Part of a small language model's weights: 5 heads of 64 (1 for keys and values), rotary positions.
MLP neurons of a small language model. Each row is named by its layer, matrix (down: output weights) and neuron, and shows model dimensions 240-303. Each number is 128 + 24 x the weight over its row's rms, rounded and kept within 0 to 255. A neuron's up and down rows have the sign that makes its largest values positive.
A block is one neuron, or neurons of one layer that tend to fire together. After each block is what it responds to, as a language model described it from the Wikipedia text at the highest values.

L2.down77 [121 146 108 146 154 145  79  98 108 120 103 134  87 117 141 125 140 135 136 122 135 152 194 130 149 175 112 117 139  77  99 132 126 114 130 105 150 124 162 128 116 121 124 133 133 137 125 116  87  95 100 127 136 127 134 154 110 178 115 163 154  81 101 135]
L2.down202 [133 116 147 190 126  95 159 116 122 155 120 137 168 151 133 143 137 145 151 120 106  91 149 108 148 136 139 140  95 115  95 118 128 102 129  80 140 147 131 100 143  98 149 115 130 163 147 150 148 141 145  95  88  67  90 138 154 178 114 117 117 119 133 145]
L2.down368 [106 124 101 127 115 164 139 167 127 184  92 126 130 111  99 158 143 113  92 111  82 127 123 151  94 138 130 133  90 134 143  92 146 127  88 111 144 130 126 144 121 115 125 135 123 138  99 159 144 128  98 121  92 145 118 132 124 105 134 147 159 126 161 143]
L2.down525 [103 133 160 135  78 118 142 143 142 106 141 105 116 123  95 133 101 132 150 115 128 169 122 144  92  96 118 147 123 121 129 132 134  99 141 150 138 151  94 126 147 123 111  72 209 123 143  96 164 122 101 104 102 113 156 120 121 114 183 151 134 129 124  88]
L2.down772 [116 121 124 104 137 102 144 142 130 155 135 104 117 130 155  96 108 116 124 109 163 108 163 148 109 131 144 133 132 151 108 142 100 113 123 151 110  99 117 175 124 119 125 176 141 117 107 140 184 182 113 111 117 152 107 117 104  70 119 119 153 120  80  85]
L2.down985 [126 146 142 149 115 135 139  97 148 125 138 113 114  79 104 103 116 142 122 104 122 131 156  95  79 144 121 118 134 148  78 151 109 155 128  54 119 106  72 172  91 121 142 119 113 133 152 122  95 143 131 125 149  92 167 121 146 121 160 163 121 128 128 111]
L2.down990 [135 124 129 119 140  86 134 103 112 162 141 123 142  96 153  87 131 124 105 111 154 143  81 117 139 124 126 140 113 108 128 173  91 112 142 126 120 131  93 165 145 131 132  94 135 146 142 111 183 143 127 115 130 114 171  86 149 132 100 112 111 109 120  92]
L2.down1025 [120 166 108  94 123 124 146 136  92 181 150 141 134 140 160 134 147 126  84 131 130 155 154 127 118  89 124 173 101  91 133 116 159  95 123 134 152 142 157 105 148 132 119 140 144 130 135 107 148 141 149 134  84 168 113 111  89 166 108 102 143 170 138 139]
Description: Possessive 's suffix

L3.down89 [123 160 191 142 134 142 167 127  74 130 138 104 141 127 145 128 133  91 147 152 132 136 134 160  73 113  88 129 118  59 124  86 117 137 121 124 113 142 162 134 136  83 137  87 141 128 131  61 159 155 109 102 156 155 139 131 146 114 108 104 139 120  98 132]
L3.down143 [143 157 156 132 109 142 125 146  95 153 127 148 149 149 112 157 122 130 127 150 140 112 141 150 119 161 152  71 108  73 125 108 148 116  99 168 148 120  96  81 106 115 142 101 129  91 144 122 162 100 118 108 112 142  91 194 184  84 135 110  89 132 147 125]
L3.down558 [ 96 133 126 138 121  82 148 100 109 162 155 129 127  75  99 116 163 128 129 148 118 163 123 121 137 120 134 145 135 144 145 107 153  65 109 166 145 106  95 119 130 173 132 126 140 120 145  71 136 122 141 137 111 121  72 114 150  85  95 154  75 143 115 131]
L3.down595 [156 134 126 160 131 107  83 116 150 147 167 150 108 118 118 167 147 150  89 188  69 152 162 151  49 165 134 120 111  97  92 119 144 164 127 103 133 166  88 108  93 122 127 112 147 132 114 122 151 119  85 145  98 119 120 167 142 144 128 119 152 138 123 118]
L3.down625 [133 148 113 172 118 111 142 169 131  66 116 142 156 100 132 135 133 111 157 151 124 128 133 111 104  92 127 178  73 106 131 148 106 125 110 136 124 117 155 147 119 127 173 160 112 117 119 104 114 124 106 111  93 152 147 109  97 113 120  88 141 137 132 168]
L3.down790 [114 140 150  91 143 165 107 101 146 127 107 161 151 136 132 110 122 117 159 131 136  83 151 141 148 136 103 102 100 139 114 140 112 142 170 171 125 164 129 129  99 141 109 119 136 149 116 128 124 148 107 131 165 102 112 100 133 109 171 130 118 120  96 116]
L3.down887 [139 122 120  87  83  93 139 171 152 129 110 135 121 112 148 103 107  70 106 145 137  87 103 108 121 128  80 115 108 118 125 138 130 139 137 140  94 140 140  87  99 113 126  89 124 120  85 131 164 102 101 153 141 151 125 182 146 160 162 138 133 124 111 148]
L3.down1138 [126 112 178 124 147  77 109 139 150  90 143 122  93 123 132 132 114 123  98 134 104 108 122 126 111 124 135 122  94 175 115 173 104 130 132 126  98 134 107 142 142 125 115 119 127 121 124  95 136 138  96 105 123 121 105 118 112 132 157  90 129 122 135 113]
Description: Mid-word suffix pieces

L3.down13 [100 111 139 137 109 113 135 123 148 137 134 125 140  90  62 203 146 109 125 139 164 117 148 120 114 132 152 136 137  95 123 152 116 109 138 132 131 153  93  85 150 136  83 123 156 117  94 185 182 134 118 135 119 163 118 132 154 117 123 155 115 134 102 124]
L3.down213 [131 148 117 145 144 128 153 145 138 102 101 126 149  77 109  94 131 150 137 121 127 102 175 157 122 139 170 116 122 137  99 109 134 121  87 109  87 159 135  88 148 134 144 161 113 102 135  99 129 135 145 154  94 123  89 131 139 133 130 124 135 151 143 144]
L3.down306 [102 103 106 159  73 129 140 119 169 118 128 124 106 104 117  97 107 115 126  93 135 165 173 152 112  68 141 175 136  94 165 124 133 137 127 111  99 111  73 124 113 130 111  99 137 132 149 132 161 107  91 114 108 126 103 108 119 123 208 112 116 126 145 176]
L3.down801 [108 169  98 129 119 112 133 145 160 111 143 104 117 122 149 113 108 152 110 119  91 100 160 127 135 119 122 102 127 111 132 106 137 107 109 135 143 105  41  81 129 118 167  79 122 114  97  79 186  83 127 121 140 101 120 145 118 102 179 141 163 139 154 138]
L3.down836 [137 135 115 132 143 133  95 157  93 152 111  98 155 129 141 113 108 147 140 148  85 140 151 134 135 183 103 141  81 170 142 205  95  50 131 147 139 139 155 129 121 122 162  91 116  92 137 122 171 124 108  94  38 106  95 120 166 161 154 126 137 104 129 135]
L3.down1016 [141 139 108 154  78 125 129 109 124 144 136  99 114  23 163 147 138 175 128 134  79 136 195 146 124 122 130 151 103 101 138  87 134 102 131  97 129 148  21  95 137 143 115 136 140 150  98 130 205 122 125 149 128 153 111 116 122 116 148 139 129 120 120 129]
L3.down1237 [135 130 155 107 124 172 134 135 165  99 122 158 143 145 118 164 137 121 100 161 143 137 119 134 133 120  92 109 157 143 179 122 122 108 114 124 140 112  95 145 141 150 138 131 133  83  92  64 134  88  69 152 131 151 138 127 164  99 148 116 111 154 136 103]
L3.down1255 [112 120 103 126 111 147 118  89 137 154 129 160 136  89 109 132 116 163 134 145  96 135 145 108 138 118 142 139 120 120 127 144 116 121 109 125 162 108 116 119 162 106 145 123 129 105 134 112 127 130  93 148 126 153 107 137  81 121 180 129  93 144 126 113]
Description: Anaphoric determiners and possessives

L4.down233 [135 121 137 117 168 124  97 157  96 120 110 106 147  90 139 133 118 115 162 165 121 103 120 153 135 145 141 139 146 154 127 108 140 109 153 104 110 156  58 113 138 125  91 106 149 121 154 149 181 136 126 124 115 120 101 114 102 133 162 128 140 130 121 157]
Description: Possessive marker tokens

L4.down1185 [142 100 130 128 128 162 141 144 193 146 103 142 105 183 130 135 136 142 126 133 151 130 127 144 149 116 171 144  85 114 163 131 116 111  84 140 146 104 141 130 123  84 115 109 165 110 115 169  88  68 120  85 107 113  96 148 118 132 133 137 108 114 114  84]
Description: Mid-word pieces after C

L2.down5 [157 122 152 110 143 125  94 136  78 168 151 131 174 136 167 148 139  87 110 150 144 124 134 112 156 154 180 110 126 146 120 138 128 100 113 137 142 120 139 140 172 166 156 172  94 118 171 118  92  84 106 125  88 144 153 144 126 112 119 144 166 132 140 110]
L2.down246 [141 128 171 111 145 126 177  94 136 123 122 120 141 146 115 146 114 113 178 150 133 138 120 138 127 141 101 118 150 106 122 159 164 138 139 118 110 113 182 135  86 101 150 145 123 142 124 110 131  98  96 130 126 127 127 148 130  89 162 122 147 140 183 125]
L2.down265 [155 150 175  96 133 143 109 112 147 114 119  86 169 105 135  86  98 163  71 158 100 141 132 124 112 165 133 106 139 165 111 117 145 146 162 132 147 124 117 134 156 138 136 118 111 131 121 119 141 147 128 140 180 136 140  97 109 127 132 126 134 107 172  42]
L2.down418 [120  94 109 104 151 147 173 148 117 130 110 151 107 159 157 109 134 119 110 188 122 115 174 120 146 159 135 163 125 115 138 140 107 170 115 176 115 136 130  79 163 126 140 128  62 116 156 132 108 105  90 116 154 129  84 137 107 126 145  87 118 128 164 152]
L2.down804 [102  92 146 108 144 121 117  97 126 114 111 133  88 103  84 100 166 130 129 144 101 134 110 146  76 166  92 132 162 116 114 108 119  90 136 136 148 157 128 124 130 129 132 162 125  43 116  47 139 130 136 195 118 111  79 111 146 134 115 145 146 133 112 138]
L2.down935 [143 127 216 109 122  94 168 117 111 137 143 186 135 172 141  81  95 165 109 102 135 144  59 136 116 128 150 115 153 120 100 127 119 102 164 163 137 123 117 130  99 117 131 161 143 101 128 135 128  79 148 116 155 132 118 112 109  96 128 130 136 142 139 112]
L2.down938 [144 193 136 122 123  94 108  83 110 133 144 120 126 143 125 138 127 156 105  97 106 114 103 155 109 140 117 115 114 111 156 126 168  89 169 128 123  49 147 140 118 127 118 187 117 135  95 110 127 143 102 127 144 158 159 129 161 161  88  85 152 129 165 121]
L2.down1163 [152 140 165 107 150 112 104 144 129 119 177 128 114  92 131 127 121 141 143 142 145 114  81 179 119 136  93  99 140 117 142 120 129 115 137 176 132 147  86 112 143  85 107  99 117  95 129 101  91 169 131 160  97 128 127 130 156 114 132 144  94 153 111  90]
Description: Ed word-piece